Part of a small language model's weights.
Architecture: LayerNorm before each block, learned positions, tied embeddings, normalized queries and keys.
Training: a variant of Muon for these matrices, 13291 steps.
MLP neurons of a small language model. Each row is named by its layer, matrix (up: input weights) and neuron, and shows model dimensions 128-383. Each number is 128 + 24 x the weight over its row's rms, rounded and kept within 0 to 255. Numbers have three digits each.
Before each neuron's rows, "fires on" lists the tokens most often at its 100 highest values on Wikipedia text that the model never trained on. A number after a token or word is its count.

fires on: "Y" 29, "of " 17, "." 8, "y" 5, "av" 5, "-" 4
L6.up50:150097128106137159155106127131108116117136096107104131125106124107117160090147125150148134118140141145121151072134134116127173096122153141111063096159141129145141129116116068113132133106163161121142114138111138103169102151162128131118123120147154110135127143162109139124152141122127123114126041143133097127115114101157114170131132133104115094125109166156079108127103131138126086146115129137149103132157125117125156145183122119132152148143113137141157116139102143078092141125115141114139115107167107090125090167137082126108080129096158112129178092120105133150086113096124149103170111126115131129109150152138131116103109125155107078165109083145107137087126111107140084183091147133140094171131114121090148169117090105121124132148131129090117133161141138139134139129126114

fires on: "and " 29, ", " 8, "or " 6, "-" 6, "–" 6, "'" 6
L4.up756:083162144150143147116129093167088136128129108075131165133141118082134148098152136098164127129097142112147109138096160128161133149078101119111083090127145186135129115120126108164173156106153140144148136090149117082107105110104082118128160097136124139142153154154104083093119095099138121112112146145121156149112102125127120143117159153142158060198083136108126144126138106129145107120159126103141130143115146133109093136168194139149128159068142110114113111130115144110130111149157142100128116156096114100132118102143102134076120141118121158119153103082131094124151157123149100132137130101128167113125142146123153134178154151128132125128188129095144116119121120113174116117131135151102159130089099163131117118111115103158150169115146143110135103129111131118154150127161164

fires on: ": " 21, "; " 19, "\n\n" 12, "\n" 8, "\n  " 7, ". " 7
L4.up284:132160112109154091144120154127154123130104158132110146133117129105139137146083134115166117103114128111143139149110119158104192107092104100115120128164120143158132116185117104116141112109155115116102127140148103137147136138138169149159166140136120199112158120127163118100118163154117204124094128112105135159125125113164101104123125156110102118093132139156112112130148122176112140130138099104092136101161131106107091142148138173134130078146087146165099126169119134126112130098151149124127106104087163122113159111125111119156150125123107151093182120181136140103091134137157121116118127095122172097098158120129141095154151130135133132108105149165160137166145122100130115132170126096145128077123175151090147140095155120126137084166105160112175162103180158080126122119113106

fires on: "\n" 56, "–" 13, "and " 9, "Wat" 6, "to " 5, "for " 4
L4.up589:111118160147119137078075145149134181129170092153111122132104168075093146108132168124179137117124108122113163111160157119121152114083129153148117144124125150130123149137140122151154151164151159110150148131139122133123133111092125112147164127099168116132102152164104143120155129140107146135108106124183073105144145103185125099145150094095147120126129123154156102146080139148159165169149120109131133152141142116083082110120097118094131146147118116073159112138080127119128152146159132124138088195144139119144153072153089102126150105176147093140177122106119117111141153129126124115114113113168150147128160133103154097127150166173099108146145089110134132149127117116123126151124180136104130159138117127119091135141137116165101113110113184132101125105132124170135118106101161

fires on: "a " 40, "of " 14, "in " 11, "late " 7, "an " 7, "-" 5
L4.up497:127098161117156140141117143080149096135134119135150151060159125170154144168106121101176171131141147125111163148138187148097133125110096136081094183110118135096126123110100127117077134145162149210150107132156148121138129139096125093094106122131164112164123152109105086167108132114122072147139128152120184128089127148151162124121132162127129145160126131128150109155128135075083152091070083137153096121177141170110124132104155154141151142111119088117172126111102092129105097107110152131084136111129108115135122132160136149114137153137081124122139122127152084142114154109108143143127130123136136124172112154154111123116167152135121110129117105103150087102136104138128161099107108167164154152146168098112126123128125168137139114107110124141117130123117138149126125122148119

fires on: "| " 47, "\n" 11, "201" 8
L4.up539:122114152138160110146105118112165116173104144149157138109125145130146088087153133134089132131087129129184177141106167154112143126192124153112092131075158119145170114135167107127141126135146160066179122158137106151148146130157143138115127102115124112143156108139114147111154117129134148142163112077117129139142118120144111133123175093092105130119123148140109145144157114153106107112097128142085087104113122101117131138125125095146095163170114094129126130100079124152130173107136132152161136124134146136136138083137071115177102130167072168130100130155133099069101168112123133109109137122145111119114132129133131143164158135125129049160100149142130130124164080150140093125161137107141145112120151137097140124138145150113133120155112092110140120110131144084148119155081144

fires on: "B" 48, "F" 48
L6.up654:167125151140135111171134121128121108121135210132143105107130117114142098125102078146144129167149086081124110167102085132106111132088122122084143184147131122101134093147125117127132150137177130101124119128111140116129128125108093141103088130149127096156116170124142143121146117124126115150141151112104123128150107135118103145111099158100130141142108118101120129110116133126146109118099096105115070130120131124149157157144152129176143118152076121120116156102119094119120142149093118100103171118129091118097153097140141104128128120121115128149137123127132128143151149103163113102135154143091102092166108152111187098146100132119110122100155117122080102139141101165166118105149120106161113148151155149145118149137101144147128110091107120148102143149133166122143158165133100

fires on: "." 31, "'" 7, "et " 6, "y" 5, "& " 5
L4.up989:114074101136101132138119148119121117129152132102104101064137160136140142151156112134105172120119128118115105120107118133145148135110113128177127113130097123094144152087089139136088123140133134178118133108104128205131163149098145128102138115104120142109112142155127118148153087156142102110134158106135151103134111130082133142163150145136078176102176101146158144136110131132128114174106182123146131116135151129166163160153137132133127177159133118128119137073148141106131128159090162132116123092135139164088150109092104178135128101104126101135163116133144107172123110103139126149165149116149146148126117104129174167112113141105142133125155118096129121143147136161157112116128104148111139182141124116135140113136133135135103160100135087120095157171140140126081129135115114

fires on: "(" 32, "| " 25, ": " 7, "/" 5
L4.up485:163150133137158137159110139157092145120099103149123157135144167087118136144137141102159149118086174135134140162120103123109101104148155149160091124097128110151154104129147152104099120127114148160099179145123106105131127116124121143090117139173145130167142101176114112137167140099133092123148144144102097127134172125127137097098133156139127150094100140167105122131108129124165144153108090156141110187158111140123095108139150096124103183143128167137129143116135135126139142134104089114156144117107147147111142090122108136129121169152082106146123098117126136146128135097114152177108170121105135160148140103170098171154119062125122144133102173133168121135133127115140150142132114094121124112088149131100102139151103156137164106101119131137101122134182182147104146122140124

fires on: "(" 75, "in " 7
L6.up1975:134107088085092105157118149164135125117116154162089129136103130088154177109118145133111135102147156105123086149147129128084108144136135124136119139128104114149124140125119115095169139149136128134111112140110087086109113141153111088154121163153116139129156100115127119110159120119086141114179147146151110070119124119104133125120121135141086129098134113144170101109138132112077129156142132127136137113192075111106103185131151095107126094157123152120166128120168135123150121149101141125116138121111127129164143129126136119151124153112143177151100149162156119110109070157152154175133163110079119144078131144140172155130119128079121105116120108101097107143112146098085113107065114151119116129131156084156130133144149127144131119121182154084134126084175100121101176158099113

fires on: "A" 22, "al" 13, "e" 6, "E" 6, "Al" 5
L6.up175:139161130115133109123122071160116114094105114086117103103138154147113136153140144136116128084161106149141129133117121107067120157133164070129124146137072124105119169190141145096133135094140147108127123123133136105127150166120150108103136136161161154092136117148137131132147103114141115079108118085112147152115173158134120114110171105144102158121153130131111099146137160149113158116155149126126149105144114121124125101129144141108113107137079093138133122125139148115128124119121089130142117131118092177153098149139092165120129071110117084133095130139151125109135119124162070117192155103137121152187113127162116101105149158110125130118092112100114154137106122118082129131127148129139123142113128144112088111109139121097117159108128151146150107099110091141133133108090149

fires on: "(" 36, "made " 18, "| " 6, "ic" 5, "make " 5
L4.up111:101161120122104148113114102126133166129166156115124118119113157147108085132138131113141106177135147126139162099115147122174143135110133124135085147114088088092091152100147148144138121049164121135151134181127134118071133168131074115099129140120123106144156138133169145121125154140139121132138079144138158120098123107119125124158165138123128157125158139151154122112150127126095107146177126125127118125128144165093168179123135149145127088090096120139154141115133145093167097152112096135166087075111133089148096105128176114114068131127117156139110157112116133127098088158111111089133138097131164150145140181137145121137118127143144156099152126129151153085086112123146155127058097131108140116105153103147140108164114160141067142117123139114139116086120095152143142122108117

fires on: "| " 72, "United " 5, "-" 4
L4.up1227:143139134148131152136118124116118156131131122118140135086120141153109152133156131119089143098076129128155160135122169107098103134187120117154144150150112133160133152150109114103129106147128148130118124111120091169117101099123132125156128091098157124095124096146124139135119140107133125109144145113118128132119124165128150160127118081118110159093170145101152121139139151133084097134133098120109069158144138132129148125077120116177088151163134152160152135133138056143129120083090135134172141096112124124108149050151150144127115114152132121132159147106136153155119145159123130094142113088131125160153065141123120119141166134134139085135116121139113153125094141132127106145165138112069070087127139123095124126113104115121156152163117140082136127164109149145166122117122115

fires on: ", " 73, "(" 16, "," 5, "\n" 5
L4.up957:127140153138158102127128139117141133140156159146128208151087129132124167141090156129135105106146135141111106129084104145153097136130130087159133129128095139138123118130135118166139177120131103144162156108172153109156159157164119155120153086151165138132164089175133089104138125163137167106142098089129128128101131146135127140150125141119130161125158100108124127144135125126091099151147120103098134093131145124127128204134116126155095069133082160123137141119150116125160154140133132113145128117102121141119152123119139117130148112052133178192143121107181121171111117146102113105104123118120119173094118159115137140165102132121137143113096111090091094136150134118162106130116194128131125123111114100173122151147162107078171099166114151112114123106158145135157109128169125

fires on: "E" 32, "World " 17, "uc" 6, "struc" 4
L6.up1998:120146146126103096184115164123114154105091055073121103141085152133144141114148124149103155099146114130133146136187127145151133137147094131139114164130133155128135132113090144117112127127157159121146114136102128134162075112175118151091150106126113112153121063121138130130114161141149072120154144142129123100145135113154104106120129131114161178071134145142109113125144186120108112127127083131120125130117103121130148101109138149146153132135149151104131132113126082096145098129149145118170134111096147106134170137138152151120074108159109110154176103113131091132124131107168154111121117111109135127120155163091100137146157168102120144139113084135163124145159132121142099108128135117097147128100150177174098149153105148138107130103111133120104119150153081124173140127117137

fires on: "." 61, "-" 12, ":" 5
L4.up1007:133143131144098141129125100131145082143141155110118124121120172088155132145148123111144192147171109098131135150137167103114117122148100127126133154127136187109113135115119103125112165126121113153169089115126132120127132152131134121102097093071107171086091152176107136117145121097153117104148124107119150143106149145105145136170148155129123181115163106179194131148100138092123088141116133111130133087108137081138105180151134141125146158149084166161151148115126116090144147101090126113153121132120091125120128080084132164121158113139138102128144106127150090137130171147091121153132135132150121098146155151140127129125142160140137141139182116137119142136124133118100152111134130150126140128110114159134115129132102133184110115115146141109109160118104131184132119125115128

fires on: ", " 34, "in " 22, "(" 16, "a " 7, "===" 4
L6.up136:123163160108149096167114134095089121126213113168157153123118116124140141120111130113133115143127126136095149140084159146140093121083079100151155120119131114143096112154121096146128097128174094147136118120165114134081126095095110117167133129140120116149119117128147137118124154114101106106134123103132150129095135117136122106154092143121153132084120125088133136130157105084099127124134115134127138164129145140094144197119118124145114132114127115142160148117139093108136132136153154130060134109145103121101147111136120148115109141129127105129150104106115133107119108157124109153109141106146126117157113108136105130158143120147116131110069095123134183106126108107098184156094140120086182141105153144124116127147184136095174115078053148120114110135140139171162165145158121

fires on: "-" 64, "===" 11, ": " 9, "ç" 5, ", " 4
L4.up1672:164159135096140139095134150121155142088154110157134156137107099137067109151078112138121094121134162133134184161154132140087135177112125138098120106125136171123079086135123146090149133111143086133133065110156098099126100125129134115167121114108128134107152131179121149112110173120078080100118088076130096136155128170128131101168130134162099132130151154109126132127122133174120146114100124162113134098130105119113143134170128145142139146147118149094156160105122145062095105140155120120126086157122121124112170104141143120107123147111156162109162121105113102105134119126137113122120068103124147092148110091115126104161088121131114142152141132116108172163146112087140129123093135158138132165144150119155152113119126125120104131090130124141164143121124120164151156144109141

fires on: "d" 31, "fl" 12, "D" 11, "af" 6, "e" 5
L6.up125:132114127106128123155120110123116140100171155087152125161118149158170155129103174113114147107128137133101119148114133128133112119164093148150131140163128134130125121108113118141123062141151110145150104137101145135106084121090116133141143137122146148145131099080104129088181136145104157148130144121123148083147137155114146139090115113127143131072169142127135123155110139163130152119120166108088154111110121152146136108153143170130119125134128097135125113092167141131106122136148138174107134091126142134122147119104106117116147052103065118077124149114159157139147127108121175121120116131100094088128119079160169132112087123167098113079120118129109139123102144144104115178134139141155119152135101148159101130106144126146130141106128130114109121141128162129145152168175112

fires on: "(" 25, "of " 20, "d" 10, "| " 10, "y" 9, "by " 4
L4.up35:157141103094148127138127125100114133152131127112106149146139129113143174154138154124095148155127122134141137125155129179114138077167143098146081126123122106113182098110108125136127107119101178134085158148124111157156116147095109120125169166126147150142155160145103137097127145192117129122159105131128145106127127120101134110126125133115110172089109113155129121121081146128077120164122098107174082129173098139131118172140114115163117152126145146165120122104117131127113115150151089154151112130112111108137107136094164161115101151094154104163135103138123132109073131134145141139128140104133135152078099119155112146159121154177110129119153071117132101117107115091136098148125162151116127159085115085133101116155130138157117174139094145108165111118141115152149127119136148

fires on: "\n" 32, "==" 26, "\n\n" 16, "===" 12, ":" 6
L4.up75:168127117129085104109139123147133146152157096141131116091120153115182116123112132176128136154150136171127185134111161111144109094098109116123158166152131136108151103143102108114100144111166121121125120115092128129136137128120125169163158143093124103126118095128095128134177124126138098109107159121148128128140124131109126082082131118138118145045141167115193058111120149114105125123110158120136101179140116114134183184145132143136131180113130136102139097107118144086137148136134119115113123144092104115115120108101159178168130149155117090112162073104071091125105094152128103113106090107103130085064113119108116132119059110107123144165152151103171155134130086124089157109147130121146149113112135161132132138134161140161126098118134125095158133139131095117104101110125094

fires on: "s" 27, "A" 14, "re" 10, "was " 8, "S" 7, "E" 4
L4.up692:078083162116159145133143103165102181087140128101132108171153131132111153125102143118143104136140151085141150133139111138124123104141147152148135095179130123144144138091127123096180146143171138120166130161091142122117130129124163119116127113134123127124132115142147094116141102111146122114103115119140131138127108131151141144143133091131111132066113131126106143133143122160143177145177152123119106096100100117098100102077152135107074132097121118128119137129114125106165105117089105104141110144149141149104128126067079172116165130167096137154121156182140140122154137143164080159140141143126148143120064161086112117134126168144104130130135106084092189117135150132141090153125086136123110088144144135135094143138194151169131137104138116130130173077168111110136093117115122